config.toml
n_layer = 12
head_dim = 32
vocab_size = 2364
norm_place = "pre"
positions = "learned"
parallel_block = false
init_std_qkv = 0.0289
beta1 = 0.95
lr_head = 0.0078
decay_shape = "pow"
doc_mask = false
dataset = "wikipedia_en"
MLP neurons of a small language model. Each row is named by its layer, matrix (gate and up: input weights; down: output weights) and neuron, and shows model dimensions 0-127. Each number is 128 + 32 x the weight over its row's rms, rounded and kept within 0 to 255. Numbers have three digits each. A neuron's up and down rows have the sign that makes its largest values positive.
After each neuron's rows, "fires after" lists the tokens most often just before its 100 highest values on Wikipedia text that the model never trained on.

L6.gate107:151119125156073129126127159067153110082151131142127151144074160146126130161137122071102153142176137149147144090120087097101128138201102218087131145153140096123107111149122099162108092163086138081104148158177084108142108151085128166105117179203191134158165111092129175117139147159129091085163176116112073114153082216130149145178126109180104097134186137136104111180152120113103184073151
L6.up107:146106188162125149146165183112123106069095089194179152056144117120171116138159088135109076126161150144104072124108133125126148138120088099082072095148123163144107147154138081153130125130120119082146202125158119139098110092130157123103159103119064161125173204192083139098105126112145064131076127112139143090074136133074153043109154118104111110088175165064151081113099114107137135126177
L6.down107:135097076155126088117124149084141161153124144106195152168160126126123076122151093115172101198166184186113155122116084143116140119160117172139079065176144129089208111130117109142100137152140090135146149148144125137122129135182125127077111129143120110129136075169101160108138201152165086111170098079180175138091127152157076171148066164162124146149146127172163159151115120117146095133138
fires after: "D", "P", "L", "O", "I"

L7.gate566:144111106161181133156133160156138071163117098215154037111147130192101124177104116158056141137158117121113139147115146139122125151149100180140126142080108141118184169146177112143100141180069089105140123106114094134123162121134143131127109130140135166073137102111111151147152123142112096140157163144138143141144140093134119159183142142126088138143055143148110087115164104131127116179097
L7.up566:101116144145078122141091114091143170109093107175185109099127117123134127132123132156114117066152105189133219080168121139142141090250110189117109070124211138171126143153171102138138113113168095101082139121074151127085092067117137169154169125186142166118156136186155129184121138156123079111141189152178065107142130181138124094100141155068094146150126117109159116131134138159119195075147
L7.down566:152132084127119114122121091155082147137156173156088134106184145112116109201130212126135149154145081078149167127175101140134105104142124134183123154096114109137181159068124125114146111094134116128154102116109156114148148070114142099135131130141139153071091109086117126174108121130080211105163106089094051140126158184116115085145121166081158117121159115114132108119109116125154083144191
fires after: " O", " T", " Val", " Y", " Mad", "ol"

L6.gate129:132125109135101130097125175120166091155125091154113092115148105138113115146107111097119101118136164134192110167177100169155099165099175135143112135112160177117125090151184076092106201173123126116245151103129170109100151109133107162129116165135116130135141159163141125139158158142086104122066125126091115124162106137042093113077136139110120076109126114153109120120097111134195174174211
L6.up129:113156082162170073101109127162124083162110087183162102110131141109123098132110132154101104071122150180153127185153141153115113119096174094157152119103129106102156136156133118111129108174146087142177095060071123054088056153130112134134119088123152144116149112071161136116113155061153132148140129056117117162127158112106106145099107133130120120130169082065135142093149095167105113117187
L6.down129:146041114157118131125126148183116125092117135118115122126165149150135153159134069145083130195176135131139114130115102092121209135157111121104123114140128066099108168086166149159139059103133195096112075189157155124019106126112118163087178126145147153156150121093079121143127111116154123134109088125154141127133142141146115099152080123111116145115131116076115172150116179105112073102062
fires after: " de", " /", " the", "th", ":"

L4.gate571:131127127083139105059085137103124105156053132119118100127168138145090110095114129174061146101106108050136105127124145116123132121122119147092102137138110129129186101134151136081102143122097104116115129110126111177113117074167151159151076067104142081094126072111106188150191180129115132172186113158102150140180132145066135154095144122141116116096089142155112040154154131106119121077125
L4.up571:063112116096034090109201166130143144119209169112127079106119122135116114125121122154140129122154139046128169136225088112081123148091123079114131193067099116183142115135084177154089149175148169127117115127092118125145100149181128135121154106083173163142133098090185091114177118122085125124100140092084164124148107167101118121125115145207143137135144130137194130127148096059150112129060
L4.down571:096093092103118127114139131051123046121141121162161143184137133161115160109153130213127094112111116111141162164222068128103124146062094098113157153133120134157098076198122134110153137143114098164145166171149111128123142117133094106062137147134114108103133106134128052128122115076080143124139146079178173120120133111091093196127112132119181113171138111185165129102110141135116194099156
fires after: " the", "ver", " a", " to"

L7.gate612:177105141118113057138166153115112148163100098170132127122168058153073029159152098097106167211123128154152156100113090134176112186110135117163196144150099123156137117148136088111074165167085097152163118158155161106131123098197159135148117057152109144145106130164137168126096162143119122168137069147163158132173126156094095115156097129138167087115067100113078191139144079142078149166111
L7.up612:106114097160114117070140151153144135124121143136136140122144186095103102165137108130143175128133117076112076141133157091084093133073083125141181127118157161190153124091117132080101130182131101156099132149133179156108068153120126192090113114165065093108168097141102116156118121166134094127113070097118116166109143128073158140089122123120111088094097092195167155136089164191154109152096
L7.down612:049142082154146163145107133143105113137114121142099122161169170171079093126119080099083159144158158151121124161112157123161132171134135122096142179129130139112156083165119186132148151181144131134142106175130138089121142145181113140141083095127125121172112094116116115148105152105141033149123158165073192121131119124129095131109115061070162054101080118124133119165112178080152131069144
fires after: " |", " An", " the", " his"

L6.gate409:116138118119172149112108147152123132089102106167142168136065155083142133226142110147124120142086116082143157106099137091164117118124117144133153140090140139137137115096089095176051104073105132147150083078177101113136194138028144156174142103157155101067063125121164031146096134082156118145149137090110130195131142093147129128170110157096093109086128108120135115110110167138152181163087
L6.up409:120119135171093214140137155089152109130164128066145171102127125109161151128108124107196122122197172166163111125141085087106119090094243153106140104087101180097077107090128131145111099156080096087118155104103147131125167133136165057122105110118111098099101093102124086110134149116139147137111186144127185159112082091125130141127160127122137100161148103157080114141143141156105148139172
L6.down409:210130144136177088069168138121129133138114123090094079151078129171207180013106071164082131092118145110167151070080113140127150097141072166139103147119066103071142207139149099139133149086149156114116113194107151111120161155120149156085169134145105159091175148111102096142133072087043161053129172128133149125133139140140124165107097101171142116155177187097121104095126103191139130119124
fires after: "–19", " (19", " in", " pro", "–"

L6.gate221:165107154151090106166084089121145087106090129130087155145116167150133098093174109128115173141148171081173128130098175114133148091128205198105073080145116119148080105096123178159175126085070129155114116119117119080121135148101137149136143135108134120077141130121157142138180149158081116107132143129112137109155101129109106103131097091102132102135145119159148111140089143143148152128146
L6.up221:107119130159133106142103091134141154121112157120081141123133203132136107114179114137067091136086175105152094128157126104124149113159123125100090152174054168142084134077119133137137115145112157115115106105058080098103095163151120193129134112143133122040158143110099138088148133135146148091104045205129130091128047163065103138152086099095134110075134150145124071131145146108159071038091
L6.down221:118103176140159143131172156143172121108178201108134121151151077114147141174146139103141134166140131085142137195101130169127210092148159108121182133164069145123127203136127153165112095117130166100139145081130166124129124116126175126207175104145123135181119068153115081132143151122161110134124163121106070156085131149101111123152129119068144090147159119121092160122104153114139150165149
fires after: " Ch", " ch", "Ch", " German", " Comm"

L7.gate564:124077123108132148103078120105103085142116160128111115109133087126139092132166107112056154167080168168167164080098130127150080175092148096149091121125154098161116138143120085095200180123053077118165157152147123061158154117112150164157092156145120128169089181100217089133152077179163098114124145189131105136167158131061148144166130078158090067113173162141166123116121149057171125144095
L7.up564:101128091152142109111106123124084172070142104111117142088168048121148104115110128145150141109131149145114110097094142167149069135125145099132105082122112103075133135195138070176074113169097041140152165142105075111114123116088098170116154092106088178142111115114146129124095124127131126129207186122096095105125128192099168102102157082132102092093120119120157119141138155147142103109122
L7.down564:118179081110099135134123145166089139124127133123062113089136156154158079101122175188108130102150124149112147125145152162133195116120126167130141132127148052131148133138189143136144152105150150180173187127099104151181115069145111128101066145155129110101184132130203117137125102131184098164120154070111116116129146113159154152167105158121143112165073112143088075133087086111110129177085
fires after: " the", " 199", " 195"

L4.gate178:117123134139142103112191129106108085068095145119135126119137145144069135116112110098129125118181146113209101129086081163170069087146099119136118088129099102107126081131144120113147079140147143146124174096082121103126148133142180104164052133102142124094139160119146149104160152150090127104182098161091122092156073152106137102130097150107121127111074107137122082087168120135223148107102
L4.up178:138132155217054154137057094177079122116125120160155139138128227176083142138086138175123116123142081082082134108105137105121110080062144123139154186151090137146077100182167092103169188088124073084118118077079178107116086096093162129153188094096123103109116123135134100139050147099170130181108101062124135173102169150085095106126114135076097104129173107099145120152071124128125090135084
L4.down178:157136102129182105107096131106168118142179131120143125146066122121171089119132196161115190095109167061147118147170137149125092069164176101119099158206121124136111056144084110134118118075202130133107183175135106127134114102090084110117105116118126084178101071114116092131156065072118110082163132114161126164070157161129128106140169174093125075147168164184141115210093065106123096156108
fires after: " the", " a", " an"

L6.gate587:066123095145130116157149127103138079100161147170120157115139123150077155070068104145132149102171169130156161158223130093157146106120132154080183192128128104141161081182131111141114146141098070184141122122106159107140184147143116096129044157100110177086073094153088139146117180136147169145133150165181078130129148156087108140111126153158126149140130184131149061080089107137141163099138
L6.up587:093110111075132101128141080096105113080152150134130039096150173090100091091151105158149145148133157135177218178199107107129162156139168139094130148208105135111163174151135128165158206152125139105157116170124165199115166115128101152133094135130089169130063133148145168132117177161127158155162102185147134148147138131143078098146137121100117122201155123126183111103168127123154163105173
L6.down587:162083084140097138095095096131131127112107102157165106139209115192197135110119053086109171211138118155104135108151120147189129094132120127135185118068120115082160156092145134165116141148111200103148142110148145103154080150154125101091156126156164107167120168102099141062104149109146074161123082116075120093104115105185093138101174137151110159040150098128148121112105178130135123168108
fires after: "v", " Mad", "g", " Joh", " Dav", "d"

L4.gate359:148103108067126063148134086169077117135106132134093104128147105077165083128134144096147049174137110096123110053126111104196078131152141137133133119111160083158123065125106158126118147141060175143188130106136171098166216128139106131093126188100060138116129166168079116086094134061127125078141113161102075173103092170083124171138142120132171055139094103137086098124092120110170124113121
L4.up359:094125119141103191067192094108077187163148121160180151096086186121118067126169110145151121144168161119132096124109183130090124136129111113129098151143185098068111166120113129091097142093127133072120135195153142116160110138138136111136155136151146105175159107111200107144203131117164122085148142126095083051141103124139106100172135141193125147143118157145130175131142131103160157151058
L4.down359:103110116113152121145124181136127115163205129108147132186173171120160103143114146117117120153166139105095172089135112071153113156115192074131074118135183138143062150145063162137147107079143072144139113097134158160173113125071095125106106174107120132159113102167052056122084136092137159124130153088121133227054132101147114149123116181160179122130114180109132141143140138101090089143138
fires after: " the", "'s", " a", " 1", " 9"

L7.gate510:178147116183134151144100151030139116121129165150089103099092098120084117179091126116172062139169154142130116188129169092168139177105060084101125086092180164107131130131085105120134110159078074148124157079151168118158157177172155111171092163243151101119111139172145087156187117156148126134157166168154076106140136124117221120119123113144161131119115196135157107139133132118153142050104
L7.up510:156089181107126089095139109045165120191118190143171183131136109121129083181107095127152129110170105144102144108120160105120159163130129059088122158136154127089051106152107086114093102106040133147152208133160124138144170048160149209112145168141112172137081103169090058139126126100115079129139208146159113142126129124167101074115117127127146107179134107148135092152120115153107158125157
L7.down510:090000104173141127155068106158167101157075118162112121102123131109120129097107063124083126104077127168137165150099151121139164104107121147143116156120112123105211152179108178131207137131150144090157117094091163148087071125180160142116135162135130131155123112136183098070150146135008108097110121119124133136108099133120114149089130107109117113081093181159088118116119146198128141142126
fires after: ".", "s.", "y.", ").", " occ", "a."

L7.gate262:085070145129153195121153144160102177087096132087090137065148116178145093156116087180103079169122132113162110101144111136105103150135152071144167130143113121170127095147115146158175101081076091128151125148157119084146145136129169147189174161137135124162146070137170123097145125110166099127097109122080144117187098135114134093113175148094141156135097093162175140187135184128166106120072
L7.up262:075078114114163172098120133165094140117142109151109123192136156144156151074182101152164110135138136069192132078139125089058075123128127132210104140106097187195096179120097216167105123133139110129184148124145142054121111136081122119118135117098119159126085077166173169066130129109145184138096144149074134150126093149071106114109120132077102071199161156125182145116094165164119136131092
L7.down262:082156132077114093064154108150091109196156164115149089144111192149125171134154218078106124117171087136095112140076092132138092069161124190140108093139113123107130148086040146149083135173181147144178111090096164133132203142083094128126127111107048127148122095068107133120127162151131110140161155109136071130101104127158158126151161162115108133111114108109072095142104130102130111141125
fires after: " the", " a", " 199", " 197", " 198"

L7.gate581:119121119142132156149075127126118085153068139171116163157093175135119057183148106116066120125139104079103134101101155197119119195081079156105078150111149142135089133195138082147100137107164158130132131088142092171136164118113095140111162124145192055174096137113146165136115168193075091112147097101178163163155117090088136078075109135153102145090212150147135108182166095093125155143190
L7.up581:120137132131131128115088150145152176117130121143089108158060128156144174158155142145097143124100119139179066126148180123125139195125132060130109103090156116108101105096161170135090114129139140164154183149174072143061206141141118071116163090162144159089113099149168087101170117096178106108150083032150112100099129134136097136139084163157131168093117142120099106076065108135114133098112
L7.down581:154086131087144060139120059163168131158154159159119104115150118126103103129102134172133157124130094126120144141146201167169096112154195132126099080164141099097080150114055190104101121141173109163156113172121199128146169135146139177128150102171070095085170166192152125070090131082176098145159135139087197141112153159090068135161149054025084126151113101128098151097113152131087100088150
fires after: " dra", "le", " ra", "if", " ro", "ro"

L6.gate324:109126120086127146180157100104128125101086132201161120159055140128105147166104080121087131142108100125164116108147128085143133106149143134112163215138122098101132105192168142101093099129086105167148123112118152171149092090087098176154119114094127149140176192122116169152117082135112107110119123079129122130187079136053087059120128101154068155091159124105169154228155113145138125167164
L6.up324:119122142090144140179171085132101132116136142086117066113128127085055199093160109160122125130093138156170174165142102088135090150118166137095169169163119132078136126147157149157117110150135114113186180117155115139120101118070113102110113119193163168148154139125149151124133140129152126174180123182066122209097089092163137174161126176136075147176096089116126134088146133173115099170145
L6.down324:149080163158164131092152120128127142160149123132119149091126146145197189150162126143130187162170098080140173114174110169097097098073164115111115120169187124078153131143120171084121167166092120101168104123145167098157106148113115169116178136120095111080135114072078154093198129151163136124109206085093119171132161114169091097155158107064136140133070187182135125106167158147138172073110
fires after: "ad", " J", "d", "iz", "g"